config.yaml
head_dim: 128
norm_place: "pre"
qk_norm: false
parallel_block: false
init_std_o: 0.00869
init_std_up: 0.0389
optimizer: "muon_variant"
lr: 0.00749
lr_mult_o: 3.0
lr_mult_down: 1.5
lr_head: 0.00834
doc_mask: true
MLP neurons of a small language model. Each row is named by its layer, matrix (gate and up: input weights) and neuron, and shows model dimensions 160-255. Each number is 128 + 24 x the weight over its row's rms, rounded and kept within 0 to 255. Numbers have three digits each. A neuron's up and down rows have the sign that makes its largest values positive.
A block is one neuron, or neurons of one layer that tend to fire together. After each block is what it responds to, as a language model described it from the Wikipedia text at the highest values.

L3.gate31:151138180123096111143105159161151092135145113179132127128118153158124112159111143122130123151122140145151108144110108154123111143116150095119145088156101145144119157083147107168061129138104132144160099169120107118116155133103112133160177079165124155122171104120146160091151137097142105119
L3.up31:167125146158100103112139123165133185124146119083120150161166129137176141132131128119135152140163133125160135094109160145084141090110101152180159078137108124201110158128096101139101140122135087089134109132162167147127116147132147096107164107190080119109144107143099144132109112118106121123
L3.gate392:115127164115085129093100153122118182159114085115125087099150158092133130121136142102136137124142127114114141126141129104107128091140157149148152151143103146144108115094094120126117128081084143110123104122094126150083125152138138155137150094112112170118161103140106117115151161125131129080
L3.up392:117139169153107136143131153132100110152109112117097129124159125156144160113127130125151155124122166151120145140123146148128095163126117137152130151101138139127083156134126158113080093147144135101089094158084147119145138149144193142146175125110146128132115155113168132121122120187097108158
L3.gate605:140075131147150099126169149094091123137121125104159170114118150156135111097178131136125140137137157123136149136140128127122090179115062146068120121173100125139133117078126131133111138156140138121126112120106165114090129123118157135159149091116111112106110083141109130148126090110142087151
L3.up605:125137157137085144139129098146115140116122091101099106111154169167104138133119133089158134146108145126130129103156127090130156156118173092105093111124115119162153147111110151142110130169137142137106138109099098138112096135143161164134164183111120125141169090137082101165147091117131112111
L3.gate690:122113142129127116123118155118097130140128072099112116160150135115101139168143137159126105145109138129094167183110137131143167159119155097143101131081106167139111117145102095122113135137100129118114111129170108186121123138150178067106149158107089111119118092160118133118170133122122110167
L3.up690:132131114121139151131165139150102119131114147131099137117145109141159127167142169147136146103085106133131145150112132115114153130135135090113153098128091127199122137093088137117119110111099102150134097146102161161156116104084085123076130110116144118162158124145113151115163133112091128138
Description: Section heading closers

L6.gate248:125160114114110095118087176145131107093126110120076133169160119147131103131143115119134138182090167141123144140186127111136177124111109098089128144168123116132134143137161118141132105150164172106099164144177119137128148196145144180127147106104136159141147151128132132130150171133113145129
L6.up248:139132116150145082133085146156112105186152113129135132107192122098106107101123161099089128130094134114096110133131152110105126153177095132161141109121119134124082134109113115141096157135104125093126135132122130135168130164107129130077128105108133125145162090097098137152089102123053114123
Description: Section-break newlines

L6.gate490:114125156166063135121122144124151097127127121123157133168129127118157096168155110195128118137130131155122165143142111146116128167133122125083157117149136131140130125077145121151085143149096088149148143119190147151197149154110137177118170160140159103117130129135142100143121143134142129162
L6.up490:141146142103090118090141104131200150148133132099139133152192110121099154121076115177090133126114115097137142118156103120147117107137085161116124136150117110111130119124177155158135077153168138172142133124131147147149122146107141154134162127088142083135149127097127140159157115100098142134
Description: Section heading ends

L2.gate4:079065097136160140160105145157111131129141152143103107156133077120120132145120132118126106171107167114124164128116152144141132133095184075123080167148157139130163089124129138124134122097103167123191149138115130159092139139157136132184143077152115155116123145126113063135136107104087137188
L2.up4:146113144125107173116135163164073100103120136139121078119111152107106130113086085201129150122120131120103170153151137075149088159128155119128093147131106085111140150140133128128125144059118146114141132148144132117092118152119157108128125155144163192121145152116157097150090163121135137121
L2.gate87:113079106102130151153115165118128104126081123109167132116140139179117125122083100133107079134126126098137085096123090149100155087126121114164160122154152141160135099102149127179119084144129133110130099111109118097134083137127126138146129155148080135088111126126130144132125093135149134139
L2.up87:093111107141115127117115115148109128133133126120144152125152135111085152126108085141122110141133117121144129095168114119101144132154138106175146121130139124109118110149087139111136141126123157131129126182139057140115127121118107166153148106152180082092148103132098130098156161133115111122
L2.gate181:162127160160101109147143131110119132104126143135140123129122156157160152155118148139111143158159109111102127161151122115152132138139096122126128127107174134146118103147126155142117107163122099112104084132149153122151147135101114131132100103142136091141115168142093098151173158139149168088
L2.up181:085148139116117174089149156119153126095099118138120154106135135156161102115072153098156139115106109099086108130072109164115101145123120110064099160130118146118132139146139150154131118128099131092135097172130147179123114116123115127141111155135090108141135130136160143183148111109107130108
L2.gate229:093115072133131159136097180155197169081138178127126137132122165120120167167111106169081110132129162154099155153109121131108122119146144098108141140145099114163101147143140121171140134112129162085175103156121118158123137145133163111150128127096116130161104147111112130082141145138172132165
L2.up229:152119137147137091169164126135128152093164147150134119094145100099104174133100096117138155186132149153144145108138121155066138092108080120170092115155114145135149107088156134142132120108128101100147136142119178152121148114135118115122145131132132115110096123114161113148129125142116119143
L2.gate242:124123118127087127135104160121175136125142157139124145119110087178156134147126138141126094134056113117124109168114165101176138139123109117121161144195104100111128135148117142109112131121107128096080119125165122139159163164161117186111106116156083152095134134098143163108112119149126145178
L2.up242:168168102097115116120147081132185164159159111087155131150095140120090170122124133104157131113126140126164109135117131166117154116137128115127100136112175068108140083103134105129135108169095080119128116172089153099135128120148127136085162130129113142140095078137147098111120112127129125112
L2.gate331:126154122103115127140145125112115093141148131131148133124124130112130106155121134107151132124195131108123121151155154154113123125104141142087141144115167075136148087100141141119145144137136120145128149130121143133080102109137104090132115152130129136119089118180094172129154175138131096130
L2.up331:125139145161156120151119115154119122175145134133102136148095126115112138104133076149120128118114158102138081084183100123129147110111080168125114128153163129126071146113096143135115153091142107132134151123175084107108161130110176177121172121131122129143142144117082170134111115124138134118
L2.gate347:133113130173160153111142141151137116132173129088178115126157126151147121166077143118090113129131151127124132139163094126121121101111114116086096147109111113128142140127135139111159126124087120154097139158143159173166141151122141060122155146175146086128145102125073139152133101129127134108
L2.up347:173107171111167128102151105135084166131152151157154091130101111139147161149122159154123129123150102138117102089131116154135116145110147129118107159079117121085147163109097116117118096163122134109136101113168143097125152093114150130195097100101107108169126125103152120102134127154144077124
L2.gate358:101138119126098129148163156120116131120052130154154157151128122124089167129130158124128111138155117136104113134096078144111156104079103076151126153118119082120136155164147144146107127131123166154109150105081147107162144118105105203130092137109116128129158137103082146115125103116115126106
L2.up358:100136161111141143136108145140125083090103141164156142145163117126089146107172135147118082155104133117136094154105101145164104129096135060124113107113129097139153130107108117126104142155112163090139103131115093107126160147127111128147082101158133168144163140086121113107099120147110173107
L2.gate372:134162165086134119135131134134087134132106145134155124147107112131142106106141120116094130134201104119151124114136152108115183099147093128113114142075110112132162071103149140113132106148123117151110105139053082123072128111170123153121133067134140099140103130145130097146131101116116117152
L2.up372:132166123116112101087143104151134154098113081134155132152173134130141119092138135113094161163137123138105108123076117097151118130130110139124074128085155060114137074147133142128140120101153125152114121091089103153155135156131154138170098105136132096076160139094130115100112114112134148130
L2.gate416:064107107111089144120145134129102165121170168132140120127142122097115128122098146092138133087145129125137121125131135177161146146161132093120155143128130112163096127109144104098131113121118120118125128096156141103186098127146131092138120098171085139071124105118105180122148173131141082092
L2.up416:126093100138128115072143142142090119096078133136125132142115126165084130142154098134124119125086166136166139105112083140145169144149096127137126072096156132126132129142147126109165104096166129141142127093181102139112126109156102096097170160133147102105123122125114107108129166138138117154
L2.gate471:080067130093159164116129145117113067134117142119131099159129122107145077128098100104107106106141121117144084167144110162127154172169126115135151067144145171112123123098101140147105102129115102125144137156125120127117136107117138139115104126171105132109143065120098078121101122122149114112
L2.up471:121180151133131128136098131139120147149148140168131127107099105156090127121074166156133171156142126104158100129189088171142112153116132150113108066150132112148154140082113148134156125121108131116111106099136119086136099138120095137087134131125144145115103057116104142128159098132150117099
L2.gate488:137124140161114148118138116125149145173147142115135117120126154086086136115108104099128128117116116125133090124148056094127143146180123160126182150128110137087087164119144159147090108139138115124163098165139089155149119106142140149150154092133131123194137104097155123121132115141124133097
L2.up488:102121158163110127150107106179113156102143156132149112139138125129131109146114107132136127118111116139102122127108108100129154127139129166110169170121143119149118140149132155134115109069131133090123132161138090124170132119113125130156149158138109138108102146096121159116142116114154162122
L2.gate556:126123111118144108150132156176158134091135119105083133106084111100107095121119097132093134135127124134167150161095134136173122111118111153120150121121140144096122157084124149117119133123149120087177144122171113109121148121124111145134124130138128131123142169150074128096178088115130166160
L2.up556:167135120128134151148111125109062086096117134132137110112101124151114129077124168135132125174107143144091123111138095166164113119116147128124111122159138129113130141153128136149119115154125173109124141137103173123122122109113160102123149082120123137116163125075154122150148135164102141177
L2.gate577:097108100137149114121107086129135086130117122135152119146093098137111131125140113192119096121120150108130107192110101108103077127105118105132126169128136093111129120145079094141094121136120142145119139149125134108130133108116088088125164074134123123152127107100098116160091142148081139109
L2.up577:087116133187126149169132098152163087132141105105130088116115135117102122168133118121163091144096121191136102125128127172138085156115105157076122162114158127123146130129132150130100095142106171166134136142102150128178135157131084111129157115095107137135125102087112122135093122131099127101
L2.gate659:124118147126102102131127128178102114110126124153115114117131143152103144141136157142136168125080162131115113106076128068097165162131156146100087129091127085153145137088129091096100132114137111105149100149113138124153110123074143136111135098077130156130166108160116139122179102128093122089
L2.up659:109092094165106134150157087136116113096104178157143113079111095130155118141092107130154164102112148110124125111159134150116131146161103147102104122125094135126146178122166139157131121150132149157146158129153079158123147103098143120156108111171146146115148096153129160127134161106132101102
L2.gate672:098133109109103140187143145133083178144114169134137146134133140119086108156137126131139101113116162143106135146120118092118134135094171148154159158119149115132133131113163129176110156102133138103116125110149118119140097097162116165138132092125114118138133130141104140138143122137124134109
L2.up672:088158095177099138122076111145125118147158138082109114137112098140141137123090132146125159107143110123146128151129142134140113137102150153127147111146137163155149114107127125122150104170112155134088118151139116096142140113158137102106133155097103164168135168140115130105126087109114128155
Description: Mid-word continuation fragments

L6.gate236:092080126110121148121087139140148145146125124089162095083131087078086138138114124134128065095150143101125144129130078106115134078136120135141113125155110114155093143150164132156156123170157166119116103103159134148138137141123124119132154104167107168122109107168132155153088175086126110143
L6.up236:142143120122173118126144082122131150077140117159137136134115172116113128131104119132127175105122073116148157118147107111165204144112116077139130099137169148128087141101054146153124116147106124101115096146124088135134139098138111149145122099118117151154122111075120133094100129121175134153
Description: Mid-word fragment pieces

L3.gate11:105127157125153145114124158158092133103104106156160131150107111147127103128121083156131091085109093121164120181096120144130177153097111117109090103119105122137124129096080128118114099176115162070166112166132156105138126126152117109094126116130124123127143138104108126165178140155120112132
L3.up11:152150153108145109128106107119121130145144102132114132124112158163107119149085084130133110122139169106179101129109158123150174137148133084108121081167136139100116134124126156101139184172122117156145141102153076145089137153135148129122132102103143109115119142138126128124128155187071141126
L3.gate101:132128156176156134137138142136138155137118125158111074100153113156135134159160125155076134143140168111153111142120112149124135155087163153095129142129156122138136167138165102062140128130113101127112124144141107131124130156111130104104128134141176118159119117176197132171109112122124122111
L3.up101:119104134100138139102143135156087106142131116135115101098128075168144085179134133113112117138161150084166126140122103166164148139126125083131118103125116119142118132140150129123151112165088123106107087128132080129104082121093141127103106108091117104104168169126154108150170084117124102126
L3.gate301:130110154133136130111128108134093078136122135136139119164161120107126080156140142135089178129114142144146089111099099174105114148149147157165108142111117155139100106120132129130165145142117114153051086123131141170104122128138117113117127072112169142131161120136136110103161149143141106171
L3.up301:133173113117121118141144124134125111150120132124106149117115160141185091131123121156117110153099116132157116125149117106164150158108105123092122107114107097153146146100122142141154127106144125134150120134137102149128113092165120145132086157081132123164130136106120123128142128168153101139
L3.gate318:093149100106104143150179122099110159121107099126111151124082158149142103156118122148127099152089088174153110134114074161129154121135135149131087110107108134127112130124084164146095111117113130100188092139132138140109104102136134110124139106103124120150123130085143112101132123121142105104
L3.up318:087136120148130109126139163129082128153129120134134119120146119168081133138129135133141148151082148148126166090113111130140124099120100103147124101099108081132154132135163112121127091157101152117130162132140125113178111099147114127192117123137106135119141101132084131142115130085141130138
Description: Mid-word fragments after splits

L3.gate9:086131146183116114107168210149089151145090124144097157113185147132140113153094129122108098134128140128097127152095172125111114096135102148118148152168119135112117139178112156124083103140112148119082126100109098175115136187115090151129179154097101165123105107144123159113138136114118114152
L3.up9:148179137147167175157073114155102174148175133149118112108122085135112127134110122111106099109083131124170196133137100169114141163157119132131080097113125110097114131162116125099132131119125090141132129110104140135111151186131137166124110100134135132105117126121102145121159154110115099142
L3.gate250:131083136118151113140132155146106169163145099086090108112118084113114113170112105132107137087171184175137109136121134177117136184171139120121144141134141142138130177124137097142097110130099130144124114146083144115177093122124133138123130128075135122143154100111139186149151153132126116152
L3.up250:159145088142135112104130163139127146113137095121137121116159094130126107120148108137092138146167101141087121119143114136104102116111125097121116128104128172125128122156104078147113078127079148097167089121103157110120142135158113163131158116085103088162130109057115159123151108142144097114
L3.gate538:168098138163173129145176138139092142133159122129157132148205113161097114127112143110089152093139124116085107134113136058144113144139098127108129130108201155170145127097127129119114143139136199140166112148164158129137133121129148125100151110094096128147124116148075160131124146132092103135
L3.up538:186129109123110127141136161152088113174154100131147165132110110114137107141115184108124097117117125107096103102144146083108115153123123087094129118127140174126133144075080144116123141154129147142110158149206166151128148134123116130116140110111143139153103110103091149133128149173157137147
L3.gate696:097115147103146095099098151110177144114110105086110149132158109078143155158133100120116153117164159155131099130108173124105113121157143116143125122136100163146064170155110122144110088146134115125139106153094146135122085145133148143165167096146112095132097121118123168124149145095123130135
L3.up696:120115150061157109128092132121162113123131096089092163124144087089144125148142093103095192119175136123165074151120164154122097152123136115136130117146071147127120131173130153165111130130104120108150135151078147150111082130132141156162144121146119140127121080110122176148161135118123132104
Description: Section heading closers

L2.gate22:150153118150182060095103107122129121112127121111142149109080114125137149153151122128156075146094144108106085109164134194111152115134107142146125126104133134100052128123117139117101157125111111138136145126145111102116122118138124165096148124114137165169116139156110137117118173096150120169
L2.up22:130157130138104181121121144129135181124118122076136135128124097124088143113163075126156140131092117131152134129191112114130146096128108110121129095151148180100078151144106124175145157133165110150106108130108185134163181140103103135125097147153136098106144122118129130159115127112100123095
L2.gate37:121112150078134141129135121136081080128142145121135132147133145090144106124122137116114092122099160114118091148152146157097152170106099125123111189123157135121131133141171166124157113138078134110146169154108121130179156108103157101082153158180122081142155139139111148184116159115112119096
L2.up37:113139119156139115117172145100080156112095157089097161146131132159165130116138115131179129105155113138126161086127142136139117133139165111088130161125166149127157144119124153129105098143123127116145139125142130106090087144110140112120121148189112097141129162113118100140114113112130104139
L2.gate74:158099121097137116104133116110151111115126083110090129112124096129163099145105109107125130116095083107155129124085132110100163133141132115156152101120122107090129122095130093120096132132154096158143115141128140126112095134119105134108078138159115094168124131120177144125115132125099094162
L2.up74:125082143122133085123143104108127095100152118124137153099134128121092110097106118105098101152126109181122130144143141090151129135081091128117115117126088140117123147098103097135118108099137131133114122131143164092118110153135144097173123135167108142135135157151184164144056142141112141083
L2.gate81:145119094172171145132121132126104107143116129100127128139093093099113158143135088126102113135094117142115130165133117151111130093109139154132133159163100156118171156151116093079109131085101070153100129125133103134117149147098131138111136130131154144134100110111150157099137131132111178114
L2.up81:126146165115100128142141129104152148082106103107147150143115101095122135105166167114129106140102116145104118114148113131112116121138114149116079119156164155164173130130092094111130135127127139128123162159113160144127088115097143145142158158127123119141096075066048135137100140084146104084
L2.gate178:093098136142122168112143116107131158125130119091133097079143160143144147158133123130125115158140129123153134146097163157113141087134083133130154144138083150138131092131106155117083125146150092129127112122132138139193127154097156160134137112158097106173130148139166152110089119124099155134
L2.up178:132124102187141147152132155132124142205122134180127081103134113156131162063137140095118141103123140149137175157112126140183127127120128139153119138138112145100133157107143121093118111116157136151141102117135128131176136112131148112168095139129120125130075133104154127097110158180114153122
L2.gate248:124123156094150117120162117118117103143161128136116119162127110144134144123144100120115163159100125162161118164147138171127115124079154142116145125140133122132096105085137099138130146102145114127144129153115136110109089148126107126138162112175140064147160130094090145100107124147095108117
L2.up248:107097149156121107132149105137089147114131120154134187108100127102126117135128117142097164124108135150108097115142101127134114124118140136141144128132154145123131127146132125141109151173119093162140114101089103086122107096129047118133141113153166120101159130137173161173093132099128130115
L2.gate292:164099119145137122109086147154158124116146175122126134061135062155197132110116161146165100119119115117134132133096143136112125130133142150133131149125133128178089126112099091103157163103134132082151135088109156149130120096111114142112119133136141164100139073100098102129132126130123117100
L2.up292:137162133120096135121166083126151118092111179107104112162119159115157112097110158117170165154106147150106109129147102132152130092122158130080148138092115159130137111153138162155148098141119138094148122115123132126120137138122120116153142129146119157123152153165128139085098089087097077165
L2.gate319:127073120152115145098074113129164161097132113141052112103132134120152079116141162129125119133133118193110144159116119111076137162142129133136113125103155120142109131132099120129134115083081127139111108123131092149113123139133141116141122091162123090111115086164133099127160120159135133095
L2.up319:078123167108129121126126087176135130138169155090119154134157137129100111146102124112094169148125083156135153143150119109125102131113143149151140113105116173131140119075161149119134120124132156153132116094113145141098093155096120126106108100126122096089115074111138104151130118108107129108
L2.gate389:112122159114123120145167129163125150148139093170119124103108109130132128125148129124130162132071148129128090151100150097116074104144127161107133155160130117148154144157124142142127115089139144109145176124104140140137142089120152100153137115126130117110123122141128175157141153164101164167
L2.up389:131145122144178166100141108108104122134110099095128086067120122160096161128132093101158129156118169150087126117166144119100124120105117108098101134156118118133151137157124142154089115145161148137073110138102126150104125138092101131108129127103089136159113118149104131131154128125114106146
L2.gate407:133132157158144141076130146157145131163091072112151114097139122170169106154121112138160157186056121159128138118127143127122124124117165130107128173157149105140126109102127120093105111120111134148124076125164152100140118134136139081160084117176141079126080125115111133142118148139127106149
L2.up407:143115131118125130145153141191134095147142095117172136124111155135102122118100128100104124140167090110145120177104159141134154086138144157096140091169123148145137156097188130128161118102168142139114111139111117162131142087137068102131126176141097149125142102116134178162118147145153098129
L2.gate413:133107133110124121114147176136123097129144095100083125137123116116097110120164094148137124129112135100107129120107114127089092168102163146127130122152167129107104152130147074151124151125107120121158074128108074166139165142100122114130118117128129129074127105172141147157136125153150133131
L2.up413:114138106139169137142145130090130156120151131117099162118122131146114139120115138159126122118091142086158107114125125067129124131114193081095090095119140117155098172140130118127141104142092146096155102116126110134138110089118104116114062129164150131111130091164147135152155108130127137115
L2.gate431:140114126142160123163119104141139096120128124086151148130117131086116098112136149153146151069077122157133126139137111111092128135114152128126112133141092128123166128074113122160135097161094124140108160160099116105132132120126117147142146158155177169175159144099137162136132179096162138090
L2.up431:136129151110190104195146114139163121126125144152109122126124145136117130118106127140101130134126152153136113112134128115157133166119142145162126161144095169146102100118098152145136095147139122163138142126124142117134129127117139107136201149141139118147128126128065136127139115171139112111
L2.gate501:164108153137085086149083191117125095124148098145073137129123129128108141151119089093146168141128169168146131151141111121087129123139122155098134141175084108107117114122119142176137167105112173101139127147120102130096139176161118143103160151127174089156117154165125132109155166088100108144
L2.up501:100101130138108133144095134117147123088122118089131134109089167117144147112164173094094108111152138126157140144157126152143123144160122160122142114142112146145133091102112120172164146151146107092122130130110116146088148166121147100136126133146136100125101115126128109118130160113120110118
L2.gate627:110078142160133113078135116128133112142143135154163144105122130143101164162148082134109103130117141132120147123129100124118141150124109116149104187116128141141117154113141090101147130098097133122106124088086126106154157165115077110169163090147087100066157109135140159123121110081131124092
L2.up627:134083141130111106142134113150165083159127124149100159108145121129183194097115110109145106154073119135137092140099103112111123129096110142149133119155136136090090160157096111149122130111157148119174121118115133149149106125126125114147159149107148129132162130084098143117137138085128151127
L2.gate694:130132116118136116182165158143121114107155126153104121093128108170097122152145093164150152137136116085107136084137120131111096122103139146128102125147082123145129099108124131110118124133114131147130123110084105106145136085136147167096158141160163146144114119137150109104117098146115122143
L2.up694:179135134151120137115130113132146154136133114127132102153129143093132109115121122115143123110113122116114138119147122168149117138094108175132083143152136187109090161128092135152082134128113127118132159152131114174079142132158114132148137149120162120140089107129167125107115125135111111126
L2.gate703:086102128139145137138083141097159109147196103128157127110140118164152117114125150132120160137117107172170116114148166134083147124161135103207114137198159128152149092165139111133106159109126091113107134158119119152168136157101137161135157097137126107121150134148106136155114090128132133153
L2.up703:100081143155102154141120128109124136122153118113120131111088156108153100118109142148165153154147098111145099150142120124066131135149142125132150127117141115105139127139164143154144131096136152114070148145084130135130121112090134159101114096121087127088117161072147154114142149100150137147
Description: Name fragments, title breaks